Part of a small language model's weights.
Architecture: LayerNorm before each block, learned positions, biases, tied embeddings.
Training: a variant of Adam for these matrices, 150M tokens, 9156 steps.
MLP neurons of a small language model. Each row is named by its layer, matrix (up: input weights) and neuron, and shows model dimensions 128-191. Each number is 50 + 12 x the weight over its row's rms, rounded and kept within 0 to 99.
A block is one neuron, or neurons of one layer that tend to fire together. Before each block is what it responds to, as a language model described it from the Wikipedia text at the highest values.

Responds to: Opening tokens of a new clause in biographies, mostly subject pronouns or who after commas (he, she, who), plus word-initial fragments like I(reland), be(hind), b(ene).
L8.up960:66 63 60 40 27 69 55 55 46 45 59 50 48 67 47 43 71 64 41 63 73 51 42 46 33 69 65 36 44 46 40 44 49 42 42 37 58 45 65 40 53 53 34 54 68 59 46 77 42 40 56 68 40 53 59 62 64 49 48 50 31 60 51 35

Responds to: First token of a verb right after its subject or "to", often an auxiliary or word piece: had, has, have, sh(ift), cl(osed), -ed.
L6.up349:62 77 25 42 58 43 56 54 44 57 48 57 46 61 43 64 46 43 51 40 44 57 46 61 64 60 64 71 34 23 49 55 72 60 34 51 64 45 40 82 40 45 57 39 54 44 63 57 48 46 62 46 61 53 26 56 46 71 65 61 60 53 50 51
L6.up364:50 43 51 54 49 48 67 33 58 48 51 43 63 75 53 74 60 51 44 57 44 63 54 54 61 37 61 51 53 32 45 47 53 71 27 57 59 48 60 46 34 23 52 52 44 42 55 31 58 40 39 57 27 42 53 42 30 61 51 52 50 57 50 70
L6.up463:49 56 40 55 48 58 73 48 32 52 72 39 41 44 67 71 62 54 29 49 58 65 56 59 50 81 64 51 56 18 69 72 43 73 58 46 41 38 54 77 58 34 59 53 58 20 39 62 39 45 49 59 68 59 38 36 58 59 55 44 49 50 61 34
L6.up847:56 64 43 54 57 57 43 33 62 51 71 55 39 56 40 57 54 43 39 54 38 59 47 48 36 47 61 53 43 42 10 52 48 53 38 39 49 50 41 68 56 15 61 43 66 42 56 53 69 26 41 71 60 64 62 56 67 50 61 58 58 50 59 73
L6.up906:48 65 54 55 48 28 49 36 41 56 57 35 50 54 34 58 38 54 63 59 44 66 39 55 58 71 51 53 34 31 36 47 46 68 41 50 61 49 45 67 66 41 63 39 65 38 50 46 47 37 66 75 49 73 46 56 59 68 53 28 46 44 56 41
L6.up944:49 62 30 41 40 56 34 46 34 57 73 45 56 68 66 52 61 61 32 37 37 56 59 68 40 61 68 21 46 30 62 55 45 60 23 35 60 47 32 66 49 23 48 43 51 34 45 47 40 46 53 58 33 69 57 57 40 46 57 34 42 52 73 65
L6.up981:73 69 36 52 56 48 54 38 38 61 63 45 43 69 39 51 58 49 59 32 56 55 51 64 31 43 42 37 47 44 61 51 70 66 28 41 53 55 38 66 57 30 47 38 53 50 71 53 59 65 74 55 42 47 63 68 40 49 44 31 43 64 72 66
L6.up1002:87 56 49 57 49 44 58 68 45 66 42 27 42 56 56 62 50 69 35 57 46 47 64 52 34 69 46 65 38 53 77 69 44 43 51 46 55 43 61 48 47 50 40 47 35 25 41 39 55 43 63 55 51 52 56 58 51 56 45 20 57 65 48 69

Responds to: Mostly the word first after the or his (the first vote, his first DSO), plus inner fragments of split words like proce-ed-ings, re-d-esigned, E-ar-ly.
L7.up20:45 62 48 80 58 44 67 54 66 61 65 30 74 56 24 31 45 55 39 61 45 51 55 63 51 51 63 48 48 45 53 35 50 64 48 53 50 32 36 48 60 51 60 49 30 28 45 35 49 37 67 64 40 58 56 55 49 50 41 59 54 45 46 75
L7.up31:59 62 43 65 42 64 61 60 28 56 47 37 42 54 43 51 42 62 53 64 48 30 42 75 18 71 52 48 54 47 79 44 41 13 41 79 62 39 56 29 49 49 38 49 50 50 39 43 34 36 54 69 53 37 64 74 61 48 49 56 45 49 53 57
L7.up369:53 64 66 41 54 65 48 72 58 51 77 66 59 52 79 27 34 53 52 57 54 60 48 73 58 44 53 53 43 48 61 58 56 54 67 70 35 28 46 42 41 44 62 44 51 33 51 72 48 45 69 41 61 65 62 65 56 50 53 33 53 46 28 53
L7.up421:59 79 25 69 33 52 71 69 44 35 54 45 47 43 57 34 46 46 41 53 57 47 55 68 32 60 45 48 48 36 63 35 46 55 43 65 65 44 47 59 57 58 54 53 53 58 46 62 62 60 59 46 43 49 40 70 45 49 31 47 59 60 40 44
L7.up656:43 33 73 54 44 68 64 54 56 70 57 34 60 62 60 26 26 66 30 41 31 47 35 44 21 33 48 53 52 56 51 44 39 37 38 54 57 54 55 63 54 46 47 42 56 30 46 55 61 48 60 56 49 73 60 56 47 55 41 53 36 49 65 65
L7.up679:47 59 33 79 65 67 62 64 41 55 53 59 42 67 36 30 22 49 60 60 49 57 53 63 28 48 61 30 65 34 56 63 47 58 58 37 64 53 65 65 50 53 47 38 63 20 37 60 22 43 54 41 58 49 53 57 29 49 41 43 49 41 46 69
L7.up780:51 50 50 45 67 47 39 47 29 53 53 73 70 63 52 40 37 63 50 52 51 36 70 58 36 46 57 64 50 41 85 62 42 35 58 46 46 63 46 59 68 67 65 53 81 49 36 63 59 55 48 65 53 29 72 44 71 21 48 41 53 41 45 69
L7.up888:47 63 52 69 71 33 71 45 71 52 48 60 47 55 53 50 55 38 37 64 57 64 75 44 29 74 45 51 54 64 56 61 43 38 75 59 53 40 53 28 52 55 82 43 43 32 35 46 56 39 67 43 89 51 55 52 36 41 52 71 44 53 64 52

Responds to: Quantity words and the "of" in partitive phrases like "one of", "three of", "some of", "many", "several", "more", including split pieces such as S-ome, M-any.
L6.up70:71 39 30 33 53 40 39 28 48 34 59 41 70 62 57 53 41 58 64 60 49 53 51 58 37 36 57 84 67 61 41 85 39 30 65 66 53 44 56 51 35 45 60 41 64 70 64 57 45 47 60 46 33 43 71 59 60 54 51 36 44 61 47 52
L6.up110:60 38 49 59 32 46 38 49 66 39 43 48 53 52 57 57 58 43 58 68 66 58 54 40 48 38 44 60 60 55 52 55 38 49 49 62 74 51 47 61 47 45 59 19 44 61 48 61 32 52 48 66 29 45 50 50 54 60 14 55 49 53 46 41
L6.up152:49 41 46 54 41 61 44 31 28 34 50 44 52 42 53 44 51 59 58 58 49 43 63 48 44 66 23 40 65 54 59 71 53 37 50 57 48 49 57 49 51 53 44 45 31 45 65 68 48 52 51 61 51 35 70 53 43 72 33 41 60 70 64 54
L6.up503:64 56 37 52 33 36 40 53 60 40 38 41 63 52 46 57 52 54 58 58 52 58 53 46 56 41 57 46 53 45 53 58 61 64 48 46 45 63 62 77 38 50 63 58 41 46 64 60 68 36 60 57 54 49 55 63 49 34 53 47 69 53 34 54
L6.up701:74 50 45 60 50 49 58 53 36 43 30 38 61 72 82 72 37 39 49 69 51 56 59 43 36 55 50 24 54 52 45 70 61 37 35 36 59 59 53 62 32 31 46 45 52 41 48 46 47 43 60 44 29 63 56 55 42 60 42 44 31 57 34 71
L6.up706:53 48 35 51 56 35 52 60 56 42 58 55 76 42 72 39 48 52 37 53 62 58 37 49 23 43 58 73 67 55 76 59 25 32 51 42 51 53 48 60 67 62 68 53 56 48 57 45 44 49 54 42 55 21 73 61 64 52 44 35 30 56 51 52
L6.up807:55 59 35 50 29 51 53 44 46 36 47 56 44 43 43 52 39 59 56 89 53 42 46 49 45 51 54 53 64 35 44 51 53 44 68 41 54 55 58 61 17 50 76 55 72 50 60 47 44 48 58 32 45 29 55 68 59 52 21 50 40 49 40 50
L6.up990:55 49 41 58 53 39 48 28 73 52 52 57 56 70 29 56 26 56 48 63 68 57 55 60 20 47 31 36 41 33 55 57 30 32 55 54 60 61 38 22 41 38 74 38 58 57 56 47 47 20 77 77 44 49 33 52 50 61 51 35 56 52 55 49

Responds to: Short word-internal pieces (often a vowel) following a prefix or first fragment, such as re-a-ctions, dist-in-ct, prop-ell-ers.
L8.up603:59 40 36 44 47 70 44 53 41 57 83 42 58 59 50 34 46 48 40 46 42 42 37 63 25 53 49 40 72 60 64 56 51 65 68 73 45 70 37 57 45 57 55 55 52 51 37 40 38 49 63 37 66 56 52 58 58 65 38 50 71 62 44 46

Responds to: First token of a new sentence or paragraph in expository prose, often a split capital letter or In, He, It, The, plus paragraph breaks.
L6.up58:65 66 21 62 44 40 48 48 73 47 47 70 53 60 23 71 56 44 57 64 72 64 44 62 37 33 34 68 60 25 47 54 62 45 64 33 56 65 44 46 62 56 61 45 47 47 39 50 58 38 55 51 53 36 42 57 50 51 40 53 44 59 41 52
L6.up460:60 69 38 42 63 52 56 38 36 41 52 51 46 51 52 45 47 51 61 48 64 56 39 58 39 47 41 70 57 30 52 69 29 70 53 63 43 59 61 75 51 43 59 21 46 61 47 67 35 53 59 61 45 61 44 41 67 41 40 42 39 79 72 60
L6.up483:51 57 53 47 55 51 51 51 33 63 34 55 52 71 19 61 63 55 45 83 41 54 60 56 34 53 37 62 24 40 32 62 64 58 50 34 47 60 82 78 57 33 53 53 70 40 59 44 46 49 42 54 46 44 43 62 68 64 34 45 59 60 60 40
L6.up502:44 64 29 64 58 39 42 49 47 31 48 59 51 68 58 63 36 55 55 51 60 61 27 55 44 41 46 66 36 35 35 56 29 46 60 48 70 32 38 70 56 45 62 31 34 53 56 81 55 41 51 45 33 60 38 50 74 53 46 42 43 67 45 39
L6.up522:59 67 45 30 55 71 54 54 37 35 48 44 52 49 42 56 55 45 58 38 71 68 34 60 35 50 40 60 53 26 41 59 32 79 48 63 39 57 53 51 59 50 60 26 49 52 48 67 58 39 59 50 42 48 55 53 49 41 14 40 43 51 63 52
L6.up546:57 68 39 63 58 40 52 48 42 54 48 42 39 50 51 50 58 35 48 52 69 67 44 64 12 49 41 56 44 28 52 60 54 52 42 33 66 48 55 73 53 34 72 36 60 33 49 39 45 47 64 58 45 41 47 58 23 49 52 30 68 69 60 46
L6.up568:52 70 45 67 54 57 59 47 54 48 59 41 45 58 55 44 43 42 24 63 57 65 48 51 40 35 47 44 40 42 42 56 55 59 34 46 56 59 32 48 51 69 56 56 59 69 44 61 55 39 39 45 38 59 57 57 63 38 54 39 53 46 50 53
L6.up782:61 61 40 55 39 40 41 53 29 53 51 47 55 57 54 49 42 55 53 61 74 54 38 42 27 46 48 70 43 18 54 82 38 55 59 47 44 48 47 50 47 45 55 46 47 48 36 60 47 59 59 58 33 48 43 38 56 48 45 49 49 55 59 65

Responds to: Single-digit tokens just after a thousands comma or decimal point in table figures (vote counts, populations), e.g. 319,2, .4; also mid-word fragments like lo|an, w|ee.
L6.up104:52 45 43 35 38 41 48 13 50 45 35 62 57 50 46 44 49 61 40 55 52 53 69 39 45 38 41 54 34 20 34 62 56 70 70 53 41 60 82 80 49 55 52 60 78 46 50 50 65 60 54 71 71 29 31 41 37 52 45 32 43 58 39 64
L6.up260:68 67 69 37 41 37 39 47 56 60 31 56 52 49 41 61 30 46 51 54 47 38 59 41 46 49 50 58 59 40 42 68 49 75 66 41 51 66 65 77 48 57 33 42 41 47 75 53 47 79 46 42 42 34 35 51 44 57 38 43 57 50 66 52
L6.up558:48 42 58 74 31 54 51 38 54 45 35 43 55 60 56 42 39 47 39 51 52 60 29 57 27 22 44 59 31 57 42 57 27 55 75 56 44 40 37 53 47 35 73 49 51 40 44 55 55 59 72 36 59 47 55 51 60 41 27 45 42 33 45 37
L6.up605:55 59 47 54 28 32 56 46 61 36 43 35 57 49 51 35 39 56 07 54 43 42 53 37 32 57 44 71 50 43 45 79 52 52 59 46 55 44 39 56 38 55 59 36 55 41 47 57 75 57 52 46 67 32 33 49 33 67 62 48 44 73 43 39
L6.up702:53 51 56 61 26 51 52 29 46 37 66 43 28 38 34 47 54 55 49 89 57 42 59 56 37 46 35 73 35 37 39 63 29 55 61 57 65 61 67 57 33 58 55 41 40 41 60 62 69 38 63 54 39 35 41 59 44 51 38 47 70 56 56 63
L6.up897:68 38 42 45 37 50 51 57 60 55 41 44 57 64 49 45 37 52 31 53 50 54 47 57 44 60 58 55 52 36 63 53 46 67 49 44 63 65 41 54 47 57 60 39 43 60 48 52 50 50 65 66 61 38 49 48 68 56 45 60 49 51 60 49
L6.up905:54 80 51 45 51 73 62 40 39 53 45 53 64 55 46 36 58 54 46 76 36 68 50 68 53 36 57 54 37 56 37 55 44 55 63 38 70 59 61 60 57 34 51 53 42 50 54 27 46 57 58 48 61 64 45 56 59 68 48 43 44 46 56 49
L6.up980:61 70 51 70 38 37 32 29 32 50 40 43 56 46 41 48 44 62 37 63 39 41 62 41 52 45 45 56 53 39 40 63 44 51 50 50 64 54 56 57 41 52 45 51 37 30 57 61 62 34 48 49 46 50 45 55 38 44 70 49 47 63 41 51

Responds to: Fires on word pieces inside proper nouns and numbers, such as H-aw-aii and N-eb-raska, and on digits after commas in numbers, like 16,650.
L7.up68:58 58 49 42 52 53 60 41 77 75 63 46 46 48 50 53 59 41 65 52 38 67 41 59 63 61 40 41 31 61 53 44 53 36 54 57 46 44 54 54 41 53 64 41 64 56 33 40 42 43 52 58 70 41 52 36 56 46 50 54 70 56 46 89
L7.up81:53 57 60 45 28 74 48 22 53 70 67 55 50 39 41 68 49 61 46 54 72 62 55 41 59 29 35 55 43 43 57 74 40 52 58 57 58 44 71 51 28 50 61 47 66 42 70 48 60 51 54 39 50 50 48 38 40 51 49 56 57 33 69 69
L7.up121:63 61 67 45 33 59 48 36 65 29 53 61 40 49 58 32 61 55 24 51 39 39 62 36 47 61 65 45 38 38 51 45 65 58 66 53 38 74 73 53 41 57 64 41 50 41 34 60 68 17 58 49 63 34 73 55 67 55 39 38 56 39 48 58
L7.up453:43 45 47 38 40 66 47 50 56 46 66 46 43 61 76 60 59 42 48 47 62 71 47 48 45 45 58 55 59 22 43 59 38 54 58 50 57 54 62 38 48 51 38 47 61 29 62 68 44 38 56 65 61 42 50 65 52 46 42 48 41 49 43 31
L7.up581:42 61 49 24 31 53 55 39 38 61 48 42 38 67 40 49 46 62 40 50 53 58 50 46 34 53 63 66 47 32 43 45 31 46 63 40 65 70 56 52 68 52 56 43 62 49 49 54 52 41 46 65 68 53 73 53 46 36 55 39 34 51 48 60
L7.up742:66 44 78 40 32 41 59 30 40 63 60 59 53 67 35 60 39 50 49 56 50 55 44 46 54 41 74 71 39 38 31 55 37 28 60 51 51 77 38 56 47 59 62 46 53 62 46 57 75 45 47 61 38 26 60 47 41 37 51 26 50 25 53 57
L7.up973:42 66 56 47 18 48 43 27 55 56 60 35 68 56 57 37 45 42 41 74 56 36 55 27 52 53 62 47 40 64 47 37 58 62 53 48 52 76 62 49 38 58 53 56 29 52 56 55 41 42 58 46 56 49 50 63 42 39 48 63 48 40 62 50
L7.up989:34 75 47 61 40 40 64 48 51 41 79 40 45 49 52 57 54 52 35 51 43 52 59 49 41 36 48 52 63 41 62 39 43 43 55 68 76 60 56 44 43 50 33 32 53 34 46 50 42 57 55 39 76 63 64 63 30 32 50 44 49 49 35 69

Responds to: Fires on connectives that end a completed clause and open a continuation, mostly commas and "and", also "if", "but" and "so", as in "team would have acted if". Weaker on word or number endings.
L8.up410:45 89 29 49 68 53 38 48 78 55 57 40 45 60 58 64 64 28 34 39 59 69 75 65 53 59 38 53 45 43 72 45 40 48 59 32 65 58 52 58 55 40 62 52 56 45 41 60 51 41 72 27 59 51 41 47 49 47 57 28 54 79 69 54

Responds to: The first token or word piece right after an article or determiner (the, a, A), e.g. the first, a N(avy), the f(ather).
L6.up12:62 61 31 41 49 47 47 33 63 34 70 45 34 42 50 69 50 59 52 68 75 52 57 63 53 49 67 46 35 61 55 42 59 49 59 52 35 57 56 47 55 52 62 42 47 53 54 58 84 60 61 59 52 31 48 57 63 43 25 55 62 40 49 40
L6.up119:72 61 39 34 26 43 47 34 50 55 55 22 59 61 37 37 43 43 55 67 62 58 57 55 62 73 68 34 19 60 37 45 47 58 70 68 44 54 59 78 37 39 59 60 63 59 54 56 75 39 71 49 57 37 49 65 78 53 49 48 35 50 56 50
L6.up143:76 44 27 34 58 42 53 48 48 50 57 32 48 50 55 46 51 54 64 64 54 39 48 56 44 51 65 29 54 60 65 73 42 51 59 49 52 56 62 39 58 50 47 48 31 44 57 44 48 44 47 58 55 44 77 63 54 22 55 34 56 67 51 61
L6.up146:65 54 61 58 40 40 55 44 57 55 34 43 47 65 51 48 65 37 35 40 36 54 38 49 48 50 87 30 58 45 61 59 72 72 61 47 74 26 45 48 52 35 58 47 57 57 44 73 44 42 65 63 63 55 76 44 73 43 32 18 62 44 45 71
L6.up340:85 58 43 50 54 31 42 48 49 51 52 43 47 57 33 36 53 41 57 38 52 58 67 60 30 36 73 53 59 54 56 43 35 68 58 44 54 57 52 46 55 57 60 50 55 56 48 48 49 51 45 59 45 52 38 51 66 29 33 58 37 57 29 45
L6.up378:63 84 47 46 53 56 57 64 65 46 49 47 22 68 56 67 49 51 40 47 46 61 51 63 38 58 67 50 70 43 57 49 68 58 52 49 45 46 36 72 57 64 62 50 63 45 51 47 66 70 52 61 45 52 45 75 48 38 37 34 42 38 54 50
L6.up476:73 54 68 49 40 36 58 54 37 51 31 50 63 54 61 57 30 48 45 61 41 55 43 39 50 35 73 44 81 60 61 51 64 42 79 37 63 49 36 48 31 38 55 54 36 51 51 62 50 56 49 34 37 42 54 50 49 34 38 43 49 35 44 77
L6.up975:58 57 39 48 48 45 35 59 59 41 41 42 61 65 60 46 44 63 38 46 64 34 36 56 41 50 73 46 50 41 44 43 57 64 67 71 60 44 52 43 58 58 81 44 48 37 53 46 56 46 58 54 41 40 71 43 67 55 39 39 32 52 32 43

Responds to: Quantifiers and comparatives opening a noun phrase mid-sentence, such as more, most, some, any, one, several, often before of or than; weaker on random word fragments.
L7.up62:60 36 28 43 49 39 49 39 43 56 65 44 54 45 55 50 67 43 69 44 72 42 53 49 67 61 46 63 52 52 70 59 47 52 45 56 55 25 48 74 40 58 61 43 67 51 46 72 59 58 71 80 38 47 43 50 51 60 44 57 48 66 50 76
L7.up235:54 56 52 41 36 17 40 21 23 56 56 62 51 39 45 54 43 44 30 47 42 64 56 56 29 62 69 37 44 49 40 69 28 53 68 34 51 53 47 58 44 59 64 40 64 65 56 64 50 06 56 34 61 59 60 36 52 67 43 32 52 50 43 64
L7.up282:46 48 41 45 47 58 64 51 35 62 55 39 49 56 50 66 47 58 69 38 47 58 71 43 43 69 34 52 53 45 46 47 37 57 48 42 45 52 62 63 41 63 33 39 71 37 86 63 40 30 48 47 41 68 50 54 52 30 34 66 72 39 64 57
L7.up530:64 41 50 32 43 65 69 24 44 54 57 50 48 49 53 54 53 47 63 49 42 58 55 58 38 30 46 49 36 39 50 42 27 60 55 45 37 62 53 53 38 45 46 47 72 52 70 67 49 31 47 43 35 59 52 61 49 58 12 43 70 62 63 54
L7.up537:60 56 47 72 41 28 51 46 53 41 46 31 48 50 47 51 55 44 41 66 50 51 62 42 50 55 48 63 29 42 55 69 75 62 72 38 69 44 68 75 43 55 39 47 47 53 84 64 41 50 64 44 56 62 49 56 55 56 60 39 69 62 28 54
L7.up539:69 57 46 43 42 40 44 50 48 48 45 44 62 44 42 55 47 57 69 56 59 50 61 47 55 69 52 45 51 63 54 56 35 41 46 50 47 39 52 74 61 58 50 47 60 58 53 53 44 43 48 68 47 34 55 49 46 65 32 31 64 53 44 74
L7.up681:59 41 22 38 64 27 45 59 30 52 43 49 65 48 46 52 45 60 65 60 34 40 50 60 38 66 66 56 44 41 56 72 38 63 42 62 45 36 57 49 42 57 59 46 53 47 52 55 33 40 62 58 46 49 51 70 32 58 34 57 63 66 57 66
L7.up985:38 35 51 43 55 50 40 40 34 37 58 35 50 32 65 42 60 57 34 37 42 41 48 30 51 48 56 54 53 47 39 61 27 49 47 53 43 48 49 37 64 36 67 40 51 54 55 45 25 71 66 90 53 44 75 57 42 54 55 28 53 93 61 68

Responds to: Determiners, possessives, numerals and quantifiers that open a noun phrase right after a verb or subject, e.g. "had seven children", "build their stamina", "Madonna's lyrics"; also "are"/"were" after a plural subject.
L8.up104:44 41 42 53 50 45 28 42 52 41 56 53 47 50 41 89 29 63 50 48 50 50 65 60 40 57 64 47 39 28 39 60 57 44 58 41 42 59 67 66 57 50 79 44 55 57 73 59 50 52 52 64 54 34 54 53 43 36 39 40 68 46 57 54